Weights of a small GPT-style language model, trained from scratch on English Wikipedia.
Size: width 192, 6 heads of 32, MLP 960 GELU.
Architecture: LayerNorm before each block, no position embeddings, biases.
Training: a variant of Adam for these matrices, 126M tokens.
MLP neurons of a small language model. Each row is named by its layer, matrix (up: input weights) and neuron, and shows model dimensions 64-191. Each number is 500 + 40 x the weight over its row's rms, rounded and kept within 0 to 999. Numbers have three digits each.
After each neuron's rows, "fires in" lists the words (lower case) most often at its 100 highest values on Wikipedia text that the model never trained on. A number after a token or word is its count.

L9.up802:496440520521430519524560584427535522510532452510519526476546466590506532465496508461523446556485508442468452435508525531526484490503510496426522577449569539513476476525443505394548466477442550434500483550537512547513521464571552511409616566462443494492489490568530528448561467504467459441452525481494527543494460426539484500530477529519448455436526502488468480521476513481422526518514
fires in: "had" 15, "have" 12, "he" 8, "were" 6, "be" 6, "first" 5

L2.up624:544542485477525458496511510440497432571545509523500479543495525523482480498463484459415537524466508544442520445474523470399450498504553513531544443511470537451556511526501524470582492525565482501516460480493528525438585460432453480523456501572558490533524447423449544449470459534496539478522443493491515475512476561373476521486447562522558504507503489520499505532473516496542522536447
fires in: "the" 62, "its" 11, "their" 8, "these" 4

L9.up953:517428474442547512510514478488469543551575509476484527462464495531569451480506516439566438515477549538509499567441501483521503494437521479483545551561462443544522474464570511410450480542468552513530565427535493459529493483528577533484489418505513511454483449433540442471476514506437504534524445550489478537486526505491449536484474537446531487566533522496542526470490517522485558532483
fires in: "other" 20, "different" 9, "two" 8, "several" 6, "all" 5, "some" 5

L2.up260:537467456498530489472529453430469535486576528523481593479499525487490537556432499541505545464535512592487486586552563488459505491428488461522487507517518510485502553460513471480449512506508465491510499525449534570511590517502402549511526570533513431503542482452426511500479514530486502502517539538501557541520518532457413505480556509511536516522437436455468446495496541583468545509571
fires in: "such" 24, "main" 9, "same" 8, "television" 7, "preceded" 7, "this" 6

L6.up209:487397536428524484564508564554494501482452403513445515532491446513532499537482461521464440454472432521469568439484454548561488483470491475499501474548469556519509470585461491435510525525487513527515506496486542474491513477523499566529535516544491476487535527462493506485469531469485426486549546626412466459495474534560498499541491393469444552502478435472550567491457431502449504485526
fires in: "of" 38, "for" 7, "cockpit" 5

L3.up153:503572509440581498479555457446511510481485444493471506564525492541461452477483455578482490505463485476489526492473501471460509598480495552458458486400555438552482491439518495500464426568505484465448469542440462525470492504500452517496454551559463468527453477478470521477494499549552509449557552571439489467514506554493522460446481499437494566537464493477422520597503504499504574550525
fires in: "and" 99

L3.up30:497517550488526505472513449419518477559497430467530476475468361568464491513461488484423488580419517482448536537449427455505490511510480529553501545479491440501552536513450505445486527464504526467523494471515501511506449534536506445525471526501513499483471490497483450591419463529537474565555502520539511449543497563468500482425458525533443432527489549542506415543523463555541518476506
fires in: "to" 51, "which" 13, "may" 4

L3.up832:611473560563447473470521543524529490489483485507514571451522545517556450511462400511457533508505458550520498433485500459493526537528539490536520426439559489542502564479511416497484522480578490450440471498536457516550565485585502545487400488517525530528519541488495492535451488562430482546527507490477522515474516437535454439504500511520540461504470436533486508583476527550506459497508
fires in: "by" 88

L2.up907:507583510480533511475466430504587535487484559512566522512486439477568469515447501551495597442523527443525492536477531548424523455512469568522464467443482472491524449487541534550475503542537488533482471486546462512476502489480415472416527450498520508575395551406535541493481426544424481448482499509524523498565421483493532415513529478505551563497531508492462545491467431545501511505479
fires in: "as" 22, "was" 19, "university" 14, "is" 13, "college" 8

L4.up825:499539495425428553510540489535544513456438469504510520479517475503542547546451497501569476460499466521448485425473519493389491452506531486555594517474543522535436502468494494525530466444569416496465479618585475495498562514526478453570492521497437447466409529504509481463522501552501522545522545523541510513473476548457465497517457518439523475537525502504504496584562475573540537487538
fires in: "war" 15, "year" 14, "of" 7, "months" 6, "day" 6, "wallner" 4

L2.up284:545543561508516500477511438466519529438449462462507501477498477468536523478468495482497512462497488491540587555433526465443591518514539526487549559501494438473454486426563510501558462561550473470514505550527486536486494452465503523523513508472468492501566496439447524547583485510509468400502509516488508519510456431512551453463464463508472467463539501521572457481500523530497529546500
fires in: "of" 98

L3.up853:425445556498458606472570507476503546530507517469514453531473466546509493506458501477493518512468478524525516516548607459524534451490418495530466583500513466527489533530527484478501381460461538489543527500513496504522485497516489528469525499527597456563448520481527471439523452529484462506528559548529506530484501511439523475467528479510496483494432569494435479590526512504450514539499
fires in: "an" 56, "secretary" 6

L4.up529:442501453481622534514522501514543521460479494496565431469503454490584455464468472512397433493459515520523541547477495488454495503478505482488427514459522480569540495499536478540472486483539433535507566484510475531505430528566470492513571485525600490495546518549450515486478537554511447479542529587476457547545479491428550557413446420510503566476475530518457498486484507524492446483541
fires in: "to" 67, "would" 16, "not" 7

L11.up143:568458498510506464502481527568558470477465460467540525534486509410516540450488497488498496540492519521478474511549412557572542433447493450500531492427511468498401453558580544494481515545439554488481514439457427515540471467483422539495514447514461497526519474517545527464492424528394429483531495566500564517508509512467519566506513450465463500464535463541455554531417518531547542492591
fires in: "is" 27, "be" 16, "are" 13, "when" 5

L2.up774:484530514474472479557454456460463552518526511472498541485560426523515509570447478568545450471547423471496502523444520525437528520427519564488493441422572417489480511446519428420455489552555488526509502525532516525519528447517533447528536558478528496435487522486474474487488539499499467537557552532511506519468490592417492419491480511498507468517503542529554561565461499539502478475547
fires in: "on" 44, "july" 18, "june" 13, "march" 6

L2.up334:594563509517528513466505473499550559462481504493511554522504522480475490529435414503499443496479442425460595462537505565469469472469481453520517502472510453497454475480546495512488451590510462436417511518549569514522524487519501478511502526482479544497458521538491502454462479562482505489539523592548424528466493436527482505440482489500485512481424533535474477548459502522548518513558
fires in: "in" 75, "insignia" 5

L6.up54:448550548449487545512482530500514496524404475471498547539469517468526526486569446442512539458512422550481534540483529458526531509462563579458491506451529489444422538504447482545437483443514506470447529553538510509475547496529486465556464556460578468460536469501472497483472487552447505474496592483557490487502512449547540537486489549473438479492510443490523505582518455499502540465563
fires in: "by" 68, "for" 4, "over" 4

L9.up482:497519584515448484493512580507495499526492524582509502554471475484444511434475406496514499473413451449509482462528525494520549542518523480479535500468488546502466480518533542437504485454519461448460491475557566493508532446565469499514538521383515551525546523516525493511511485419477499464500552476570556463527563469509492556533414492510514583491563437493478499564467488528569486500535
fires in: "he" 46, "she" 22, "they" 4, "lost" 4

L4.up870:498545499460525503527583474432504465455482496547508479542538524505518457458416523488462538449438528472443558445543514518427507504516522509480501500533523546498528420508471484504510497489489552528538560514529499508442518525398517524490528470559480452426539473463465485489512543507498435547450441530537522525515567466440548536510480498524578462482470373520404472497452474558445484447559
fires in: "her" 70

L4.up201:438546531488406479510443493504542474502518564533483526462460486488488515511426483557501559526511508514520452433483477548414507459521469480504480530428472472534486539475592455467507451531489484512551534494469507549570507454551379456524524505456519517498491447523449500440452543552507476537494493445553487484533530594480508525467458574489557545471506488588506477622502472533477547541521
fires in: "on" 31, "railroad" 6, "label" 6, "railway" 5, "at" 4, "access" 4

L3.up248:466482487522517458502521545515532570549501503481567441487450463549496508523501497503486515510520480606555544438509529509488495449423516452412542535483560485456486502471555503519476518459525523531461480479523455444473534408509540466505572476550446593496507404511449508507491515545489486491592562496494508496499504465500528491478470515470522511509497470507507495461540471533462538438526
fires in: "and" 82

L2.up606:420519490533498621518519481445534460520494479476498487540573505444489537518566384528520582490471481529483418527502486552515498571458556519437575500442526506603492515513467590489495464551506504490519523428454529532515501518509440526544560514488557535517462491526508497445518513495468451458471445514444534556515450479463492438446519471547483479509454560496499481492495469557563590477531
fires in: "after" 50, "by" 14, "before" 13, "while" 13

L6.up552:448540507529498503470439510460537458560439414471476568500487468588509516456523484491514461451570501463540492486480601538529484477552591570503452572453479521522521484490490502474465503428480548463444465500580515478463523501450481459541544446479500482454485475487428486552538555546528503550530539495528493505543516497488449536444526543502440430498496490503476481517474507502434484482519
fires in: "this" 22, "that" 20, "which" 15, "against" 8

L4.up590:546472538489565474484584523509531533518481497466555529562581538549567510565451537519470516494460492447459576493472471433456525486489557524528552539528550535520504530474502527449533486496509488509523509527486499509478506513479483478521609476504510484414546460519457464472506547468406507505548513543568462543545545531493523522540490503529537450573503514528422482484483473486559415521547
fires in: "at" 78

L9.up720:511517536484498488469448546503496484495493469502516497449462487519449553509469472510504489479500466476529510503524455516548522495435588543429505495495506411510505434529549534533462469493423510456515493445510498556510485463486534495457473433478422514468563422496490482474472546520476511510504534551508487484548498486550434494472507548522484526496417456445445541589545482506396547492528
fires in: "of" 36, "and" 12, "via" 7, "at" 6, "for" 6

L10.up182:538433540540445459477493583483466519551408490496504511462495497509486523469428477496525542511514536504487494457495566496446501392531545523521424512524446461553474494478438528493513561463544515478508523561556490549484555409408499447521461535512441488506459533478555559577503513476458454431507508508534524561483545503487457521458488489521508479526515440526529503518490447496546474454529
fires in: "he" 39, "she" 9, "it" 4

L11.up60:497540507497544469442481543425512536537412493534464482505503465525551449448493515488617552526488475474488487537482512518481472490422484505520496554514537457590585490443474561530457491415522498490542519481589501529495492450446506558510512508492451557438520489517472473569426581515472537500508483476525535532516458489493500577486459439492424486520517471532463504511428526394541483495474
fires in: "it" 31, "one" 28, "church" 4

L3.up865:569440490498504548508522490483475417551429485458506530496565487536565525571437505461517488469497427441456551528497455512527503482499520459427504522489523499577563493485432502552504538469514492531547554530456555556524489529526539513469489565503491531488428500439515497523510527532479506524575543475496452582555487543458515471493504436400487588574471483500497469510521496503454453465508
fires in: "candidate" 14, "charles" 9, "mary" 9, "georgia" 8, "george" 6, "democrats" 5

L2.up937:543472568544580567577504533553497458450533436468495509513490521403518465453516521470543514512437506487533505496456497519554612448531582443524477582419541468474455526483486532484526444488534507502583460502550547407514506458468530444560467550452527476482488528450521445446546454549436517518497508471425479489510512465501461502522493464501463505488532510473467600537533511530501548477539
fires in: "of" 29, "tournament" 8, "special" 6, "finals" 4, "market" 4

L11.up869:491516450509558492450404485413524561559519563473533503484491479534531509474532439479489512489539473575524481473529519548394534474440441445423485563500418492474499510507487540538497472520535471502536493534482521536559563383446445499549511490471500477468549499597460463504428560559487466448502405516534465564545548446470480501546478549487551513550582488533472529505485493417559529440492
fires in: "october" 15, "september" 13, "august" 11, "march" 9, "july" 7, "february" 7

L6.up392:564572447435462509498545486502518506472563416537490493477449472469528533507509491601472504519475553402508469528489460554490545473478557551510497544512434431520449485473581529498553456504522502509554516523564440517430494472537448542445537466526432464492539480466540517488549473545449474442538506508512508510472462535548452484462492511483553498495484511526472506554532441562476452512562
fires in: "is" 66, "appointed" 7

L3.up316:559478439480452543528584493526514477487453459510474484487537515503457496487459482518515530484531479527477472458577439459486544511563456534503457482506499468472418490550558498459493459554554452442499508583481521529553410451488514407510445486484454516520542429485496523519476551504528497501502509520501497471524475493525445525498524421518503538579502490440455511536500461547455554530483
fires in: "and" 34, "s" 19

L11.up848:542499484446483506501518475558482493526472501473532520527496459515477502476500524466451508478414527505489491543505523511487482438539543525445512591499522509544534483501479553493458514461503531574614555439482540468480478428503471461441522499560480517414519505514432472600523563483500536511437501469548534472484529416491475462443487446541469607541471496524472490484469546531509517545541
fires in: "a" 47, "aphasia" 5

L2.up329:433606469509429476480550483535553474500477564466488477524511463550540503533458460525497485547521489497507449501527591589499472500489473536497506458517539481519471407538482505452514558514514455490482482450543450494492524545419424523454528445549527536544494461530461505449423511474539440578598588456506488570548482519464487545501483496562545480501542547534459500510507489478488496482569
fires in: "for" 42, "about" 10, "more" 7

L6.up126:483510481498527506479508490568599486511444464534477429503519548451510491508521426556524536492521471565503436445474465533484509488584524474492502501463387507476497496562478517468373470528478492529489545471464487477424562461499444525477457513485475510563531454520487549455511469502487477508516581507485598454473421449528507508509484489534560509446495512471439574512499455427489493523521
fires in: "as" 83

L9.up919:494529504469443574446522475434486473470440488545568527489469520556493507519434473488433520518556543420510551424439486576571513473475549495486552487494517466497449488451456511510470470430521503445455495448465460552543460493504467490403472488499454524522575422497490546566458382516497422458538510531502517511480534504434504504533503546486479499556528480489529486518474555524504482515524
fires in: "who" 43, "can" 14, "to" 8, "not" 7, "may" 5, "we" 4

L6.up556:511470563505508579475519550478555518509486531430464507473474491492537473428499509519558457475515404536426484530530445470484577597504488493523506511435495566466446536538491482491448414479488534487463461514547517536517502486522471527464522510466482539560508544538453480534517567549548503490456567458473470565537445521461503430463468478455438548467411448508595502561548486431475482501497
fires in: "with" 48, "have" 4

L10.up395:541499488488552441504540545588481480572465519525592410544497478487501468483428472436401519493416444494461516479448497527546529507450500497452515493440446460522451443442528530498479470501470468510472478501514594480507510525543493520497495434503475548494555411452536526464449523438469429483531560518526525485537447440485572556498500473530565560558530466456495515505428471522507474521563
fires in: "a" 60, "after" 4

L6.up67:495485539518568516551481509480456427513543426522524480514472552630521449447433396500463463492518498493481561525488530539517478552393472523522469501524480466523522473576587516432451454443492495454432522482465451474533490433504492522491498571485532554497522552454521471467524398487520467421503551549510437502484479467543456537487507431561520463512492472554522531561476495481445562500478
fires in: "would" 29, "could" 9, "i" 8, "will" 7, "to" 7, "did" 5

L6.up854:550568489512552523463475516447495493445441504432526472479466444496519509485421421524501509491513520465495537461533516471536578480477501495457511534484519495471484498551437486462474443500507414532501496435535531451440537493523471498492549557505456532518519451518483604529487536479541484537562529521537496552567531424472479526462502486522511489535494465500525489573450511491469442530528
fires in: "in" 24, "to" 7, "into" 6, "national" 6, "architectural" 5, "within" 5

L11.up487:519524527509499474422437467450539444509531484495497501490521470512444573535492446462538402427530460556481525471537437549470514506527505564536480509508496472488444481509470503520462460460566512534521476494521437540445487437457479552486468483528485530477564473456465577465484549562485406586538442544470535520520540381497519526533486457547392489486497497476488516512518458490514491469483
fires in: "its" 28, "united" 18, "their" 14, "s" 13, "the" 4

L4.up5:471549497494500520516501564497557529471465511489541444441503501489530512497450454527466555434520578535473449448502430550491565455554531456481550491506467529513517431471551519507479456500534468465462596532500428512528428528516434507398489506446547580527553441552509468546500453515509459450459556525536601438546476498514518522520476434506475505462447509495509566500484486491482483553494
fires in: "as" 47, "and" 27, "also" 8, "being" 5, "then" 4

L4.up540:546516481531423499489458558496542524531526502522417532526517419498566434508425393480470462466533519534487454510495535475495536524552497556497527519477579529632475512492478491499439442503556514452447527571546566589502539521494449473482472502544529485445498464547522467448560432522535501589475528577521503506508466466495460500495450463476526459478470509535480541530539440494491443482542
fires in: "on" 42, "for" 21, "as" 13, "by" 11, "with" 4

L4.up737:544463557469472512471518516472528499470419501469539561539515530509526490541487529452504453538458447483527565511525520549494478610463523441499543498472496492522535443496491471480529450518514424501441487535524428536498518566502487544465519497511544462426549532448400480483465565547501523520511515492592519549512501484519481484434506466553505537505483481534451445489457441543488595456550
fires in: "at" 53, "marine" 5

L4.up263:475534487466526513471556539460526507459514404458523516537498422465550418482479463507482513575438453449461528512491522569555490524515519547493458496498560537562513470591495536493427470463518442494539513485585565428485443488471524467496440492472528507462414504559437520452521530480490444496455487507451548461491581536542513493530502494453447531474463478502487555523505501475462468520492
fires in: "for" 39, "in" 5, "as" 5, "forces" 4

L2.up168:466531520513500570476549427432498542531427488481538615480524547483509477502446456452483491502490432418515478452478526548503482469442511542489469565461497440530432475487524529453509477489519572522411484473547545502523545458484503487533538470548559492467480482498513498515524438466516488552455503542496501577505532501509520544464418533517549519506447509515479453546400454462525574449541
fires in: "at" 17, "on" 15, "this" 12, "august" 9, "all" 5

L2.up468:482526529466503492602540507509518509510538429477492510490468515487509535524479406525470444514522496540522444501522524470506521493492521468427582442437557490583546495502572460499503515456489474485504465502586501511557537411465504389539506496488511568468456425531494493502517534516525455468531480492501542437486567484509478446573457534560496525496456565519469566502528545521432448449551
fires in: "on" 35, "are" 23, "carried" 6, "crew" 4

L3.up776:589449489504603561512445473452538457588481467503497528531517426554462497497437510515506524462472486497491470448532575475458528458488458513489497533508510527562506469450565425444528443508468511523490458446472540546474584497471497573498523516510505526583480465583505515429505553470521476472540468513423543474453468429511476529523482524543556507486414521468380540474482472491435485509536
fires in: "including" 20, "as" 15, "like" 9, "former" 8, "particularly" 6

L2.up315:502523498495514502430565482426565490464523435435481516548434489513523533551451411588481561513460515518510493435507477491476455514511505566456468498505471567548532517523503505488526478489464470472503523496567492552480521462433511569452493501550459469518447485484573512495524506527403471451535487472552547431523430552496553445481529462495568442515597430472521488507493476580510494549523
fires in: "it" 30, "can" 21, "its" 6

L2.up887:544536497511620451516545482498568504566501470470557540512551438518577470529491581536501505545443438510443522459513515481495445536511546501535625515473481482555497458487486537466503506493546457464378488436515482483441457494494435459521569514515464636478520540534527514475533475467516446509470541511514507560470438529536523465472536568533524501447438545481481455487500533542441495469530
fires in: "to" 67, "by" 8, "county" 4

L2.up526:535513473533565505510523487514571492489559535480519539503475432529508544502517490583478501427485454542499431451503527501415440486433584549520531565467489433529518502523497467453453516453411506522557500513500539544466499549491482452535512459562449568544480508525464491505488476509503530441609529513502554521546505529447524433488473554551421580504521531501402517511499509461497552538547
fires in: "m" 34, "cm" 18, "mm" 11, "pm" 5, "female" 4

L4.up107:499517490490528505508539486424534480489491400509573475487495429538525534522547459484508442507415478527431448457522492460454508485540539536455526536452503498507552497486530461526433468502496502420506482474477523467458445456512431494510535487500459534459512484517430487429528449497516462460542530470585469462524537505510522615549511500501520471497538433562420526545493460526516490496529
fires in: "to" 74

L3.up887:446502456546499445508453576466545473511439444484526581481534531481489531538538457539460541536459513584482531504579475526442524490508488487511411581531483514479498539490577534425517482477531532514515535456530534554512461496501451506502544493505477501512436454525543525493472523512559435508536563491515486597518538469498479503429442406451448524504538548486498535424512506487419544444511
fires in: "august" 20, "it" 18, "february" 15, "april" 10, "october" 5, "using" 4

L11.up781:561506448500562491535502416540555567586540455445508532502483474496464503501484476522551441555513503520483505487608541536438498531566484572466539468520554539522489520525512493518501482509493486478472463502517567508512521474465475521504549510442415469476511462497537482486569505454519462439486551492530496513542557447509489478440480500518492566455526510521485487513607577449480426521526
fires in: "have" 39, "has" 39, "having" 4

L3.up337:447485503395589525477562470538429521510450550501494477530489498457518496573445458518450552524493453437509460465482503473473543542495555447449567569492453503544458512457503554459508551540550432499523500517529546531522485461484524460500475466532524572434506505560471522497548496567463555507438488566528498508431478518474487461535501386512494505540488456506444489471405500489488525491585
fires in: "in" 46, "at" 8, "insignia" 4

L3.up300:506530491514484409505511553550553490500540476479455570500414480462496536475419408547512450539488513548467533480516441499464536497399461432451549505471496540497513486503516416560453492496570494506508486491469561484505499550480451552496530483523461495485529466522523525547493522485518489522589542579480534534549440441388507459524407509509553553494461557464502509471547470473469535503494
fires in: "for" 33, "as" 11, "such" 7, "only" 5, "known" 4

L2.up546:489465539487478516582390558496501519470449461493452469457496547431531449451453498517472483515498503505481486498487513460550491520484544503515510530504550490428460435499436555543525534574535533394438508477538556548550569553483496496476436546526504511523505511506515556481494458525519461488472485528481531474519434434548572450495428441458532499523511495435434572522480455544468527467508
fires in: "of" 47, "slonim" 5, "scotland" 4

L4.up306:565523552468503509471479446469484500532514502507467487508513478520567526502504513564508499524529475431483518554544432480478536510475453483567540508462516585527512449526499490483518450472564556509461493464473498568459433512493531510557474518548502514517525524509418562511413554554538467443576524545467525480616496535467383582511470553388465498493548481498431565507458476453516563539563
fires in: "where" 23, "end" 12, "which" 11, "news" 4, "tur" 4

L2.up427:544501519486494497545556505489548455503477437434552511436555489487545492531419524506439431497469528521459474490548494465429582493514473553553501497445491479470440544416469460509457424441477479532558495559574473498522487554499482597505483550532580555504423449552472498475494508538490497531449510470502511462454504542496486463438468455548444471514489506552502488577484442482486483549572
fires in: "of" 92

L2.up91:520525529502559488465518556455517475524469522515522481436503476546578456537507552505466476484511501611532496475471499471514545450501571433479403551440528487495459472451501464549531526435531543493526533488496509499467469492550489481522499500481435520463468489478543587537472462525466515483560487449447475514511370399494499455541514472483454569534539500485474518572513466455482429511533
fires in: "republican" 24, "democrats" 7, "courts" 7, "party" 7, "friend" 5, "candidate" 5

L11.up796:523571483465467464498516601429536444484468492483448577547454426488495486585505502540453493487526452489512542570507493515482522418471524478528547533525478492517473484514487528461537514507509591472533505521499434494478582486501486533437503509528455471501547482475493624581446482448454466522527481519430462436518534386445438588516490503508525575522544505493466496540445564516458519486518
fires in: "it" 63, "who" 5, "which" 4

L2.up204:504476562579479466539514511528459449444418390483503450510566444527496499466432455540503443481431492541529555486474464511481496500508531550498492519481490469468521539483531373456558425468565497447425484536587527554527540420436528494552517516540504509505486513477459492471511573506490441499465508467505546485505514438498499480507444531498485480558488468519564552486562420539516513493527
fires in: "of" 100

L2.up171:435507467502440457556519513481519481524430436531541581472539491528453510457504519465479418439483441474495549524444494568539528456461553458513535503493532526527482480487495452557437509534492486496478490496506445448527517504534511541558474541464520496523526422449515491455526509508452402495532499475483431470476507506452522494459481485454607588527447493484453559556518477467444613446547
fires in: "of" 26, "switzerland" 11, "austria" 7, "ireland" 5, "scotland" 5, "kansas" 4

L4.up771:541536457497547485484459512486529514453521513515512475492503353500525522509403468539467496582544512545505509534462514517392460510522484449487472508458558524585580480513489419488525494527561523489465469462533418537451538424483511495493500521497572450523523439447530527460471520521554529515528482558534529459540488557465493491517436485526541494544430537529455479559423453501507500562475
fires in: "on" 56, "should" 5

L9.up298:480511581495536496434453532408455535456493484487532475516380454511510485479502456450515589519558520450455483522420529548438512517489543560493552497510515489526440479498524495462457517490528484501548482418471525407415517476583423442495500468497537449480498456505451508542495525430491461499526478501512524510569413489474544511441427522541562525487523427470519528483505522420548532452586
fires in: "one" 14, "any" 12, "each" 11, "some" 8, "every" 5

L2.up767:557532489459492515505444484494553441414419422526461509500518429464531418427420460516537503489463491503546527498484514535558516500456481491459505492432532450523475516449478478479496491470506442416441472494537487491517473506459514486523436524462543426448443483494513522543567528526524497439565512494502513513540482443540536486517488420478461492515414471571565477585509434569557498565526
fires in: "of" 46, "at" 15, "for" 10, "to" 6

L3.up596:472487496552536578513445516484516469443520536441567525470446558519547539525498462522506436466497503443537453473490491523495487516506575486449474463477516489504592507507464533502476417470533516536571490558575511438471561509530518451487475528538433459448428487418490487515570477528481469461528472518453539510511509460470483457404487466468466471536401528489465555513537427515515490464531
fires in: "of" 20, "two" 10, "college" 7, "three" 7, "our" 6

L11.up558:518537596499479427469440562499504551478528506524472520515551484458421479475456498492530522500485440508494446552494514516515504484439527416418552443547444435492509514546510510497452388443550523540467483472532526516536494481482453494474481452554500558559573509478505518536484504532457458526508540463461482520561503486463451530525469544533472564518501486544535454599449496513522509475501
fires in: "it" 40, "that" 10, "he" 8, "which" 8, "she" 6

L10.up409:509515432461524454460525534495467487435392411522541548458471440512536561530571508503485494511429488525497535509504535492499529461455477494499508552419483462476523420514538457465459498508495448500557506473592545494532500506529514571505529444489540524448496474486496519496470465504512549500532475513520461514420567427512487451511397492511534481471494511459537542448446465525517496509515
fires in: "in" 67, "career" 5

L9.up503:437517470488484465477513547506503505453499532452501537505490510495500512560475473467462503520562492402484550467597513485440450510512549468468512518396518504589458497516487525436490442486494569467464521414516519518555546485516461510519530499506460439444530474536651518492489540563495471526530560487498537578533515470484381533443507421476468522423497516478537574548513560458433528534495
fires in: "had" 11, "long" 10, "who" 9, "most" 8, "he" 8, "have" 6

L3.up146:480497550516583453515516519477488518494543535458507485468530510529509440493447421583447427488510495476487560527548535495418526455495570484516538505434520426518468498483464484479527529584557507511548481523509487519525494452442445548492516502514453519477455429513494517551383478536471462521510473527494513521455480533440493490492498531569580485550506540540539471516496466414475509463517
fires in: "in" 15, "early" 12, "west" 8, "late" 7, "february" 5, "western" 5

L11.up23:561511503477504499529501507493501427507499448447568490498416545488510550489488463532543572466488529577477558474431441499462549508486486471458492458504543474522513524510521550513464428519433526501489526541483467538481424491552422488548579482545505460484504460541443565493498540446504464494513555516496466549500517592444539550408368453482466524479466506517473531491463493503507553515540
fires in: "at" 57, "to" 10, "over" 6, "around" 5

L4.up838:553516539545495554458502536471644516451421452562519462525505461493593502486450504511494513517444464504437422506486573489500536485430501538494551496500535509510505484480538459431524418559481458527495513497583458428490565550489501512500498546524517456431500541489438567482531520534484474564542512540502531526502517465488473501470473422515445516482438470560511523579503509527519455548518
fires in: "for" 14, "00" 12, "30" 10, "of" 8, "at" 7

L2.up61:486537571459454537498430448429601470461522479443481512465471527427476452485452475450504559535538530454517462431526532522441559473541489493523582509469523504458494417486509539513518448522466499494508538615511544518531470424524444418500509521497507492451569525540504474506485581529488562514521471490521550439533524465459558513530506569525480512476481518553476507527461521543420481568488
fires in: "s" 68, "its" 16, "had" 4